{
  "n_kv_head": 6,
  "positions": "rope",
  "rope_base": 10000.0,
  "rope_fraction": 0.25,
  "attn_scale": 0.125,
  "init_std_qkv": 0.0319,
  "init_std_up": 0.0319,
  "init_out_by_depth": true,
  "lr": 0.00496,
  "warmup_steps": 200,
  "final_lr_fraction": 0.0
}
MLP neurons of a small language model. Each row is named by its layer, matrix (down: output weights) and neuron, and shows model dimensions 48-111. Each number is 50 + 10 x the weight over its row's rms, rounded and kept within 0 to 99.
Before each neuron's rows, "fires before" lists the tokens most often just after its 100 highest values on Wikipedia text that the model never trained on.

fires before: " ", "o"
L8.down720:58 22 37 46 46 46 67 42 55 56 45 63 66 59 61 42 53 58 46 60 45 54 67 53 48 60 45 45 46 45 51 39 44 55 51 66 28 66 41 53 47 47 49 45 50 48 50 22 58 50 50 54 52 70 58 55 41 34 36 55 56 27 57 44

fires before: "s", "c", "m", " ", "i"
L6.down643:42 35 49 45 46 49 62 55 50 65 61 62 46 52 42 58 62 36 47 49 42 40 44 64 41 51 51 53 47 51 53 47 55 53 40 51 45 38 61 24 50 46 45 29 47 38 63 65 33 67 64 61 57 28 45 57 74 41 44 41 46 41 46 45

fires before: "-", "A", "\n", "I"
L2.down720:44 55 41 58 43 40 55 51 48 45 37 50 35 44 51 59 51 63 37 60 63 54 39 59 57 70 51 58 81 42 37 44 53 50 55 54 59 43 69 79 41 66 50 45 45 39 46 58 58 51 53 44 37 44 53 54 61 67 57 38 70 52 47 16

fires before: "r", "h", "s"
L8.down702:47 41 52 60 55 46 40 50 37 62 58 35 49 51 47 47 69 60 69 52 57 51 59 61 46 51 53 34 68 63 58 44 54 45 40 51 46 36 57 76 60 56 57 42 32 49 60 60 58 53 45 40 48 68 47 67 45 71 33 45 59 60 50 42

fires before: "\n", "-", "|", " ", "A"
L2.down99:59 42 59 55 58 59 55 60 50 58 53 63 41 61 44 45 63 66 31 46 58 63 49 52 59 59 40 57 51 31 56 58 40 41 49 45 52 45 54 31 39 22 56 55 31 39 37 55 54 59 64 53 60 55 53 56 48 42 28 72 53 48 60 50

fires before: "1", "0", "2"
L2.down262:54 63 56 44 58 56 62 47 50 36 36 61 39 48 44 32 48 50 53 45 61 53 44 59 46 37 66 46 49 47 56 57 53 44 51 56 40 62 29 59 61 54 53 60 43 48 60 48 39 37 43 53 46 44 48 65 38 44 30 59 57 33 55 56

fires before: " ", "y"
L3.down381:21 53 51 56 51 64 53 52 59 42 21 48 33 61 55 44 58 32 40 49 62 48 60 38 30 55 60 47 42 64 73 52 51 59 31 58 53 63 46 52 44 49 41 40 56 52 49 68 40 42 49 37 69 62 36 53 48 46 58 46 72 37 68 46

fires before: "h"
L3.down607:52 48 57 48 53 46 64 52 77 37 55 35 33 45 46 58 47 53 79 71 52 32 52 39 28 48 40 29 45 64 63 53 57 54 55 52 53 56 65 61 43 45 54 63 43 62 49 54 57 51 57 55 48 58 48 42 51 50 39 37 60 48 54 62

fires before: "g", " ", ":", "a"
L8.down258:43 78 55 26 47 51 50 69 60 52 36 46 29 41 46 65 41 46 49 34 48 65 42 58 58 61 58 60 42 53 57 45 53 48 51 52 35 56 53 51 60 55 56 49 46 35 32 51 39 51 45 40 64 63 37 58 52 58 39 52 60 63 36 52

fires before: "d", "r", " ", "s", "n", "e"
L6.down241:59 38 45 64 62 53 48 53 60 44 50 58 53 37 66 52 55 49 50 58 63 40 50 42 49 58 51 52 62 45 48 49 27 48 53 65 37 48 43 41 76 44 43 41 46 36 50 73 58 53 38 53 46 39 59 63 52 66 52 71 51 43 40 53

fires before: "=", "-", " ", "\n", "s"
L4.down398:46 58 61 47 55 28 53 39 50 58 35 43 66 53 49 65 51 50 46 53 58 31 51 42 50 43 51 40 56 40 54 43 34 66 53 43 60 25 64 58 53 60 61 44 40 65 47 55 40 44 39 40 59 55 37 30 41 60 43 52 51 44 54 66

fires before: "e", "c", "t", "h", "a", "i"
L8.down757:47 56 49 43 67 61 52 54 38 43 62 49 42 50 62 60 59 35 47 55 46 33 72 52 40 53 62 49 55 67 50 58 59 57 38 56 61 10 43 49 58 44 48 53 46 53 42 43 51 70 45 45 49 53 62 46 56 34 46 52 45 58 55 34

fires before: "r", "c", "e", " ", "m", "g"
L8.down391:57 50 51 59 59 32 60 50 42 47 43 36 57 49 71 61 44 38 61 42 50 51 48 50 54 37 57 55 59 43 62 44 76 43 52 64 44 60 41 42 57 55 37 44 65 47 55 43 42 39 48 51 54 41 54 50 54 65 40 66 27 57 34 38

fires before: "-", "\n", "|", "1"
L3.down470:63 57 55 49 55 43 43 52 42 57 59 74 47 44 53 51 52 66 58 39 51 43 53 38 49 43 51 65 36 59 49 61 52 44 47 57 61 27 30 40 50 50 42 44 55 62 52 49 45 45 52 60 38 44 48 55 41 46 54 37 34 53 57 57

fires before: "\n", "-", "C", "→"
L2.down625:53 61 47 65 51 53 56 49 65 66 57 59 71 68 50 37 35 30 40 56 44 46 55 52 59 50 31 48 37 62 55 45 42 48 43 62 37 42 74 72 37 44 49 43 58 55 53 43 46 51 52 57 43 68 60 40 33 56 48 46 36 49 41 35

fires before: "n", "s", "c", "o", "i"
L8.down282:36 61 48 51 54 53 56 56 51 36 61 47 42 62 41 44 43 51 43 52 45 60 70 59 23 37 56 34 57 54 36 49 58 32 47 49 65 58 64 60 48 40 59 44 48 58 42 59 53 60 50 48 50 60 51 55 48 50 34 38 59 52 56 37

fires before: "s", "\n", ",", " ", "v"
L3.down520:38 56 40 43 44 20 48 53 54 55 50 77 38 66 51 49 40 55 53 63 45 59 37 48 45 36 65 55 58 49 60 57 54 55 49 51 32 47 50 55 40 36 48 37 49 57 62 41 47 53 56 58 51 59 56 67 59 50 58 61 50 63 42 39

fires before: "8", " ", "0", "9", ",", "1"
L4.down553:64 44 54 46 42 54 58 21 36 52 47 44 57 61 48 58 47 47 31 62 34 34 57 52 52 49 62 47 49 50 45 44 52 41 30 60 46 49 54 43 49 44 55 56 39 60 49 46 48 65 54 60 35 44 47 71 57 62 49 61 46 42 64 69

fires before: " ", ")", "–", ",", "\n", "."
L3.down140:35 41 56 42 47 35 74 56 36 56 51 34 63 55 48 61 56 48 50 49 61 31 58 53 44 52 40 49 48 56 45 36 37 52 67 44 55 32 52 52 55 52 47 37 58 51 49 50 54 45 53 49 55 56 56 55 54 33 52 47 73 48 41 44

fires before: "\n", " ", "e", ".", ","
L3.down344:65 47 56 45 47 55 56 52 39 39 53 50 48 49 58 28 60 55 52 26 49 54 56 42 44 50 37 41 40 59 52 55 47 59 45 49 45 32 59 43 64 44 38 38 57 48 45 63 56 52 48 59 58 66 55 68 61 42 61 46 64 51 49 38

fires before: " "
L2.down762:55 78 55 48 50 51 47 64 67 48 50 47 60 52 46 39 46 40 49 51 36 55 64 43 47 62 39 63 28 48 50 47 62 59 69 39 47 40 67 48 54 49 56 55 62 54 47 57 37 49 40 37 44 55 35 57 47 66 35 48 30 67 51 60

fires before: "h", "a", "e", "t", "k"
L8.down492:40 61 49 56 46 40 51 48 44 55 50 57 58 40 55 43 43 52 36 56 47 49 36 49 26 57 60 50 66 50 29 49 56 45 28 69 53 57 45 55 47 53 52 39 51 55 44 41 50 47 40 44 55 41 79 43 47 57 44 50 56 54 67 54

fires before: " ", "-", "=", "e", "\n", "x"
L3.down289:33 67 49 50 49 58 54 50 60 35 38 57 51 57 38 36 42 51 38 57 41 51 57 46 66 43 45 59 44 41 58 48 54 49 24 53 60 50 35 44 32 44 49 49 53 58 46 57 56 46 40 50 61 49 55 44 58 50 35 61 53 34 60 47

fires before: "-", "=", "\n", "S"
L2.down246:62 56 67 54 51 45 61 64 53 40 47 60 31 47 47 55 66 52 36 50 53 42 50 36 63 61 42 60 50 38 59 49 40 52 61 54 69 52 49 41 36 61 59 44 51 55 37 49 76 55 48 54 57 44 36 59 66 78 59 51 49 38 56 43

fires before: "i", "h", "e", " "
L8.down497:53 51 45 49 36 60 69 54 44 45 70 52 55 39 35 46 45 57 57 74 35 43 65 48 40 36 39 28 18 57 52 42 49 38 51 51 53 65 51 46 49 69 47 52 49 68 48 47 58 48 49 46 28 43 46 48 56 34 40 38 37 48 43 57

fires before: "t", "i", " ", "e"
L8.down361:50 31 51 56 61 59 51 54 50 34 62 52 55 55 51 41 55 47 37 40 46 40 37 65 54 52 50 55 34 34 37 38 42 51 33 58 68 49 69 54 66 52 51 51 54 34 43 46 75 42 31 38 48 60 46 58 41 46 32 77 55 46 37 47

fires before: "\n", "=", " "
L2.down270:58 51 60 71 46 42 39 42 49 48 50 60 36 44 43 52 45 32 48 48 55 50 41 49 43 58 35 64 39 40 48 24 68 39 52 47 78 44 43 46 52 60 52 63 59 49 48 41 59 45 47 66 55 56 49 55 45 60 38 45 41 50 49 49

fires before: "i", "g", "e", "r", "u"
L3.down160:56 41 46 51 58 44 40 44 30 45 57 61 64 48 47 45 54 60 36 28 26 62 40 51 46 44 55 41 45 57 45 37 60 46 55 53 48 61 69 59 53 56 53 55 58 51 46 58 43 36 62 33 56 42 38 55 47 36 52 56 43 38 41 45

fires before: "r", "n", "o", "a"
L8.down66:56 44 55 59 43 61 54 61 56 48 52 46 45 49 50 45 42 52 50 53 55 43 58 47 43 53 20 34 67 62 45 43 43 54 59 60 41 45 52 66 41 56 61 38 52 57 60 41 46 61 56 41 65 57 44 54 54 52 38 41 54 53 44 50

fires before: " "
L6.down677:41 44 70 47 53 60 47 39 34 29 53 52 51 46 44 54 52 35 59 57 58 37 61 47 63 42 47 44 36 64 53 46 73 45 41 35 48 43 64 49 62 42 48 28 41 63 51 41 42 59 48 53 58 49 62 42 61 57 60 59 41 52 32 54

fires before: "\n", " ", ",", "%"
L3.down468:37 39 59 47 58 56 41 38 53 40 47 37 61 59 32 54 67 42 55 30 50 55 53 47 53 58 68 44 40 50 63 58 39 34 54 66 53 46 57 31 35 57 47 46 63 55 55 72 48 42 56 43 49 62 47 42 55 56 46 52 43 42 56 34

fires before: "=", " ", "-", "e", "\n"
L3.down228:52 49 56 57 49 74 51 46 52 45 43 55 23 50 40 55 65 31 62 52 38 53 59 45 36 43 42 56 49 36 52 61 55 49 51 68 59 50 55 44 62 48 52 43 41 58 51 65 55 35 46 46 35 38 59 53 43 38 68 32 46 45 73 49

fires before: "1", "0", "2", " "
L2.down483:72 37 47 39 60 45 54 38 68 54 48 63 40 43 32 50 70 58 38 54 48 48 43 52 49 52 58 39 53 35 54 28 47 46 54 55 42 33 50 66 39 57 62 53 40 49 57 63 37 48 62 54 51 51 62 52 54 53 32 47 50 51 55 70

fires before: "s", " ", "\n", ",", "v"
L2.down286:33 56 39 46 56 45 50 50 67 68 39 65 59 57 58 45 26 46 30 49 62 49 39 47 28 36 58 39 50 51 63 58 60 47 39 51 42 38 53 53 50 53 54 55 44 52 46 55 57 47 29 56 49 46 69 61 49 41 42 61 43 51 39 47

fires before: "-", "\n", " "
L2.down411:54 31 57 49 38 55 49 45 51 55 42 56 59 57 53 55 54 56 45 58 40 42 58 67 56 49 39 46 50 50 51 57 45 49 41 53 51 49 64 15 47 47 42 62 29 36 46 54 43 64 57 50 49 67 59 53 57 45 44 65 72 36 47 37

fires before: "\n", "-", " ", "|"
L2.down746:67 42 48 46 58 44 51 46 47 62 51 68 52 52 36 36 46 51 46 58 42 51 38 48 49 59 56 62 52 46 49 48 54 49 53 39 48 37 59 44 54 45 53 34 56 42 64 63 50 73 66 57 51 57 61 62 43 44 31 54 55 51 37 71

fires before: "e", "r", ":", "i", "g", "h"
L8.down634:52 35 31 52 56 34 46 64 71 37 69 65 40 39 48 55 39 50 53 40 51 51 52 55 66 65 57 54 49 54 59 63 58 50 31 52 54 65 53 41 56 69 52 47 40 52 45 61 43 52 47 51 55 45 48 53 59 55 80 59 45 37 48 55

fires before: "a", "d", "r", "i"
L2.down182:52 41 36 71 49 32 54 42 46 49 51 59 40 60 66 63 56 46 53 43 50 50 50 55 52 57 47 73 58 40 35 47 72 54 35 45 57 69 68 53 75 56 55 45 32 31 42 40 69 45 50 51 60 49 44 42 57 62 59 48 47 62 34 49

fires before: " "
L2.down478:55 43 46 48 49 38 63 53 54 47 62 42 57 45 44 54 47 55 46 65 52 39 25 65 43 68 59 50 58 51 37 58 55 54 55 54 60 32 50 56 34 50 64 36 53 56 45 30 37 69 63 48 50 37 47 49 62 54 41 58 32 60 55 54

fires before: "e", "l", " ", "b", "s"
L8.down551:58 53 66 49 54 55 63 55 64 59 39 50 36 54 31 48 47 43 43 44 43 64 53 45 54 63 42 69 37 35 41 45 64 34 42 42 42 50 40 48 45 49 39 45 59 58 36 60 44 55 41 49 42 67 58 38 58 58 49 58 35 52 58 46

fires before: "-", "\n"
L2.down232:57 74 40 62 64 55 41 52 55 58 58 47 54 74 45 42 38 35 60 37 62 66 54 62 33 44 42 52 45 61 47 50 57 56 49 56 46 57 54 61 46 37 50 61 45 55 48 54 36 44 44 50 54 44 34 58 59 44 59 48 41 59 42 38

fires before: "n", "t", "a"
L8.down477:55 75 49 61 66 51 54 44 58 53 52 42 55 59 50 62 53 62 36 51 49 53 55 55 58 39 43 60 49 34 56 34 33 53 48 65 38 33 46 48 52 41 55 46 40 29 38 52 67 50 32 51 34 44 41 66 44 56 45 65 62 59 52 42

fires before: " "
L3.down120:54 69 43 60 66 66 56 49 63 55 48 47 55 49 42 58 77 37 50 46 44 61 55 43 54 62 44 43 43 37 50 57 63 38 61 64 48 51 70 38 64 58 58 45 55 44 53 52 37 63 48 52 57 69 64 59 45 53 35 39 44 44 55 56

fires before: "h", "r", "a", "o", "e"
L8.down485:35 76 50 54 49 54 33 53 55 45 61 43 51 35 48 52 45 45 48 49 55 41 43 47 55 35 43 54 45 39 55 55 63 42 41 58 43 73 42 62 47 47 46 42 45 41 46 51 57 38 41 48 39 47 78 51 65 60 57 62 45 49 45 49

fires before: "\n", "|", "d"
L2.down52:53 29 57 79 52 57 45 46 31 51 57 60 40 43 53 34 66 41 49 46 59 63 56 50 37 45 32 53 50 58 51 35 44 50 53 40 51 36 28 45 46 50 58 64 46 49 48 66 54 54 61 63 62 43 50 52 48 40 32 45 53 43 61 38

fires before: "s", "r", "u", "t", " ", "w"
L8.down86:59 60 55 42 42 43 54 47 45 64 52 35 42 52 55 33 38 45 49 51 60 63 49 55 50 52 72 61 50 55 37 41 65 34 28 31 41 36 37 49 71 58 50 58 52 50 59 53 48 58 50 45 30 45 58 48 37 57 64 56 45 63 42 41

fires before: "-", " ", "\n"
L2.down7:54 66 66 75 43 37 72 53 46 58 54 58 46 49 62 51 57 71 58 41 62 33 52 61 53 61 42 53 55 53 52 47 45 72 61 47 44 34 36 50 42 38 67 45 44 51 50 60 53 38 59 51 54 56 60 56 69 41 61 48 34 52 36 43

fires before: " "
L2.down705:50 69 51 46 65 48 43 59 51 73 47 58 58 50 28 60 54 57 70 57 41 58 49 53 44 63 47 43 47 39 51 45 53 55 62 64 64 44 59 30 32 47 65 48 55 39 49 65 36 59 42 56 34 49 43 63 62 57 33 43 46 72 59 57

fires before: "e", "i", "a", "o", " "
L6.down490:51 48 57 28 55 43 37 58 50 53 67 42 50 39 39 60 44 57 56 48 31 62 69 63 39 50 65 23 42 45 47 50 68 46 50 59 56 56 62 39 61 54 37 50 43 50 38 51 42 48 59 40 57 54 53 60 41 49 59 48 44 51 42 66

fires before: "-", "\n", "=", "|"
L2.down767:36 57 67 68 41 60 59 51 41 60 36 54 49 58 40 51 61 42 36 47 44 55 49 38 43 50 43 65 41 36 52 44 49 59 65 60 58 61 65 51 51 58 59 71 37 37 35 57 75 56 61 47 45 57 45 61 42 60 51 61 44 60 44 42

fires before: "\n", "=", "3", "|"
L2.down682:57 41 56 49 69 51 54 53 58 71 39 70 52 41 47 67 48 61 61 48 45 46 59 44 51 50 53 36 56 54 45 58 58 61 47 59 55 27 42 28 31 45 42 52 59 40 67 58 46 57 38 54 41 39 45 52 34 40 46 45 50 30 36 63

fires before: "\n", " ", "d", "-", ")"
L2.down140:46 61 39 47 63 60 39 41 47 66 63 50 51 50 45 51 50 37 46 47 57 53 65 51 58 34 46 52 48 54 59 48 39 61 54 58 46 48 52 73 41 49 45 45 58 38 39 33 59 49 58 57 54 76 58 45 55 44 45 42 52 45 43 45

fires before: "a", "e", "o", "h", "r", "i"
L6.down318:58 49 42 54 51 37 55 53 51 51 55 41 46 49 69 36 39 55 34 35 42 59 34 36 48 71 42 53 62 50 48 75 62 54 29 39 40 61 31 30 55 73 49 43 45 41 58 48 41 35 55 39 57 49 65 44 56 39 58 51 62 51 63 59

fires before: "r", "u", "n", "h", "g", "c"
L8.down60:39 42 33 53 60 49 50 60 56 44 59 56 41 39 69 36 52 60 38 57 51 67 23 43 54 52 62 49 59 64 49 47 38 19 56 53 40 77 51 42 37 51 52 50 50 70 58 49 56 57 41 55 53 62 46 35 46 42 60 66 48 47 41 48

fires before: "-", "=", "S", "A", "G", "C"
L2.down518:35 47 54 38 55 55 54 55 51 47 45 55 66 45 49 24 50 46 31 53 42 67 59 63 65 39 27 43 71 36 42 51 49 36 46 55 51 52 54 45 47 48 54 61 47 54 59 61 26 43 45 66 57 58 44 41 50 46 41 51 84 58 56 53

fires before: "c", " ", "l", "t", "s"
L8.down406:46 64 58 46 44 51 44 58 60 36 40 56 37 52 44 47 45 60 56 55 33 45 49 50 51 59 54 72 29 49 48 42 52 36 32 46 54 59 33 49 44 32 36 61 44 47 45 45 49 47 39 55 52 42 48 40 58 40 61 61 60 70 56 44

fires before: " "
L2.down161:71 71 47 61 70 58 45 58 68 53 53 56 42 53 46 43 46 30 54 51 33 57 59 56 47 64 36 43 35 50 61 45 51 51 66 35 49 46 54 44 48 41 42 57 42 35 52 48 46 53 28 42 48 52 36 60 44 60 47 52 52 57 55 35

fires before: "\n", "|", "2", " ", "3", "1"
L2.down351:75 36 57 64 70 62 57 55 59 55 59 70 46 50 52 31 66 50 53 36 53 43 37 38 44 40 54 38 63 50 66 48 44 62 59 52 52 37 39 31 54 54 43 53 43 44 49 51 55 46 73 62 60 26 59 62 51 39 52 45 42 31 63 62

fires before: " ", "t"
L8.down576:46 51 46 47 49 30 42 40 47 46 64 47 63 28 55 48 43 63 59 67 51 48 51 67 67 54 55 46 64 58 51 55 51 53 55 64 69 28 51 50 54 53 55 41 52 52 43 55 37 57 42 54 38 53 24 61 39 47 49 58 58 47 45 57

fires before: "d", " "
L8.down445:61 50 34 61 51 68 37 57 56 57 46 54 66 50 36 47 43 40 67 58 68 45 56 40 51 40 64 46 38 50 60 56 54 62 42 59 43 37 64 47 46 44 41 64 57 69 40 55 36 49 33 41 82 50 42 58 48 38 60 50 57 43 53 61

fires before: "\n", " ", "-", "A"
L2.down65:48 42 46 44 36 57 50 50 54 73 72 36 53 49 52 21 43 55 52 57 52 48 48 46 45 44 42 44 49 51 56 43 61 52 60 40 33 35 48 54 35 42 52 52 56 51 60 39 44 48 58 36 61 57 57 54 46 53 56 35 48 63 45 41

fires before: "t", "l", "n", "e"
L4.down21:38 58 48 55 70 52 67 46 41 35 59 51 36 55 54 58 25 59 57 49 68 46 37 54 33 59 60 32 66 68 46 50 61 44 40 46 51 58 37 54 53 49 36 56 51 42 48 44 51 39 38 32 48 58 52 55 54 51 54 59 46 60 42 65

fires before: "=", " "
L2.down551:27 32 63 51 42 64 40 68 57 53 42 39 50 58 40 59 53 29 55 34 61 60 43 38 45 53 47 48 44 65 49 44 79 62 41 45 39 33 50 35 73 43 48 72 59 51 40 58 49 46 57 55 55 56 56 50 69 52 46 61 74 53 51 57

fires before: "y", "c", "n", "i", "t", "r"
L4.down567:53 63 63 30 58 57 61 39 57 61 74 53 41 56 48 62 59 27 40 59 49 37 51 50 33 53 68 50 54 58 54 50 61 46 44 50 62 49 52 58 53 53 38 33 45 44 49 51 51 33 54 51 35 43 42 59 50 39 45 61 64 54 49 39

fires before: "e", "l", "o", "u", "r", "a"
L8.down400:21 46 42 36 67 56 66 54 49 30 56 44 44 55 34 68 48 39 63 41 50 41 36 46 39 57 45 33 23 60 46 58 45 49 47 30 43 43 42 72 36 55 42 55 63 45 58 50 33 54 30 38 47 54 59 63 68 56 61 58 68 56 37 57

fires before: "-", " ", "\n"
L2.down459:63 39 42 42 54 28 53 37 47 40 51 47 77 71 40 58 48 49 40 57 69 51 59 54 51 41 42 52 41 45 45 53 67 48 52 52 44 35 50 50 47 51 62 53 52 41 36 58 73 49 46 49 55 59 53 66 46 42 47 42 49 43 27 37

fires before: "l", "o", "e"
L8.down249:53 56 53 58 47 42 55 38 49 44 55 45 45 77 48 53 39 38 61 39 57 59 47 55 52 68 43 61 47 50 35 53 52 50 44 33 32 54 58 45 54 34 64 63 65 81 50 52 42 62 50 52 34 50 74 65 60 60 50 61 47 43 53 54

fires before: "\n"
L2.down520:47 43 67 49 37 66 47 44 36 45 63 68 33 39 36 51 51 49 57 56 44 59 58 71 38 48 34 59 31 60 61 48 48 41 56 36 48 45 40 47 46 56 41 49 35 43 36 63 51 61 45 58 64 61 67 42 62 36 48 44 36 54 51 52

fires before: "e", "a", "i"
L4.down697:52 66 49 44 37 33 39 46 47 49 48 55 60 48 40 43 49 43 56 56 36 40 46 38 54 52 27 49 53 56 57 63 53 53 80 48 50 73 42 52 40 34 45 45 53 60 45 48 50 34 62 53 66 45 60 58 50 38 47 64 56 50 42 52

fires before: "s", "\n", ",", " ", "v"
L2.down513:34 57 36 51 33 35 47 54 45 53 52 50 46 56 52 57 40 46 43 54 63 55 48 56 52 49 67 46 69 39 62 69 44 36 41 48 39 54 53 48 50 50 56 41 49 59 45 49 46 61 58 60 46 48 71 53 61 44 38 73 57 61 41 35

fires before: "\n", "|", "-", "A", "="
L2.down568:50 48 33 57 65 63 43 45 49 83 50 55 65 62 57 47 50 50 46 47 48 44 52 48 58 59 61 34 57 37 46 32 51 58 48 40 42 47 36 45 43 53 49 53 60 67 61 53 30 47 46 47 37 41 52 45 45 40 56 62 39 38 48 52

fires before: "\n", "e", "=", "-", " ", "C"
L2.down541:59 58 55 43 50 51 52 59 48 65 40 26 52 43 60 52 47 58 58 48 40 50 46 51 50 45 41 29 50 44 56 42 68 53 43 39 46 44 43 51 51 66 41 49 46 33 43 55 34 48 60 45 52 67 51 36 36 62 55 52 39 57 53 54

fires before: " ", "s", "\n", ",", "."
L3.down287:47 65 44 38 47 45 46 43 46 50 49 66 42 59 35 51 40 36 65 73 61 44 54 61 43 54 46 41 66 41 50 58 52 36 39 70 47 39 53 72 22 38 48 59 44 46 40 60 44 52 39 61 31 46 53 56 60 36 43 68 46 62 27 60

fires before: "s", "\n", ",", " ", "v"
L2.down208:48 58 33 44 27 28 49 55 52 44 53 60 50 62 60 58 41 45 52 49 53 61 45 49 42 38 50 49 69 48 57 79 48 47 39 45 27 55 51 57 55 56 57 35 63 55 53 51 52 47 52 62 47 56 58 52 51 40 33 60 56 66 38 40

fires before: "t", "h", "i", "s", "a", "l"
L8.down26:36 62 47 53 42 40 57 47 56 58 77 49 48 48 38 53 52 51 54 50 31 48 46 53 36 52 49 44 44 44 65 41 38 41 36 66 43 74 49 48 35 45 59 35 46 61 57 60 45 51 45 63 50 38 45 56 49 47 59 61 44 42 49 69

fires before: "a", "u", "n", "h", "m", "e"
L8.down255:62 48 53 45 72 51 40 65 50 37 58 56 45 52 68 49 43 52 39 41 58 47 60 34 59 62 65 41 60 76 57 43 46 65 54 39 47 47 30 53 42 36 46 54 55 52 35 47 56 55 44 42 35 50 44 60 50 39 48 48 49 55 50 48

fires before: "1", "2", "3", "5", "0"
L3.down651:49 46 52 43 40 56 48 43 54 38 41 45 37 43 61 35 57 55 45 47 41 53 39 63 43 47 54 49 48 53 51 38 55 33 49 51 51 42 38 50 57 38 62 63 22 54 44 57 45 43 41 54 34 43 63 54 39 51 39 55 47 29 49 82

fires before: "c", "0", " ", "8", "4", "1"
L3.down574:55 44 46 31 62 42 75 37 32 58 55 70 43 54 50 48 54 52 45 61 57 56 48 60 52 52 60 56 58 51 42 47 58 41 49 60 54 35 52 46 60 48 58 31 34 53 68 47 42 51 63 59 39 45 60 58 47 51 35 41 26 42 60 58

fires before: " ", "c", ","
L6.down15:58 48 48 35 55 64 58 44 53 47 48 51 55 42 59 66 54 40 49 50 22 42 40 49 71 56 43 48 59 68 74 51 59 70 60 48 59 45 57 30 65 48 44 61 42 43 65 54 39 48 47 47 51 54 53 55 45 48 42 52 63 52 46 63

fires before: "\n", "-", "="
L2.down635:57 66 46 22 73 52 52 48 64 63 57 55 47 51 46 43 48 30 56 38 57 47 69 59 41 62 41 45 36 50 45 46 47 40 49 54 33 51 50 68 64 49 39 47 49 32 47 36 51 44 53 47 27 59 46 57 30 42 53 42 38 64 47 38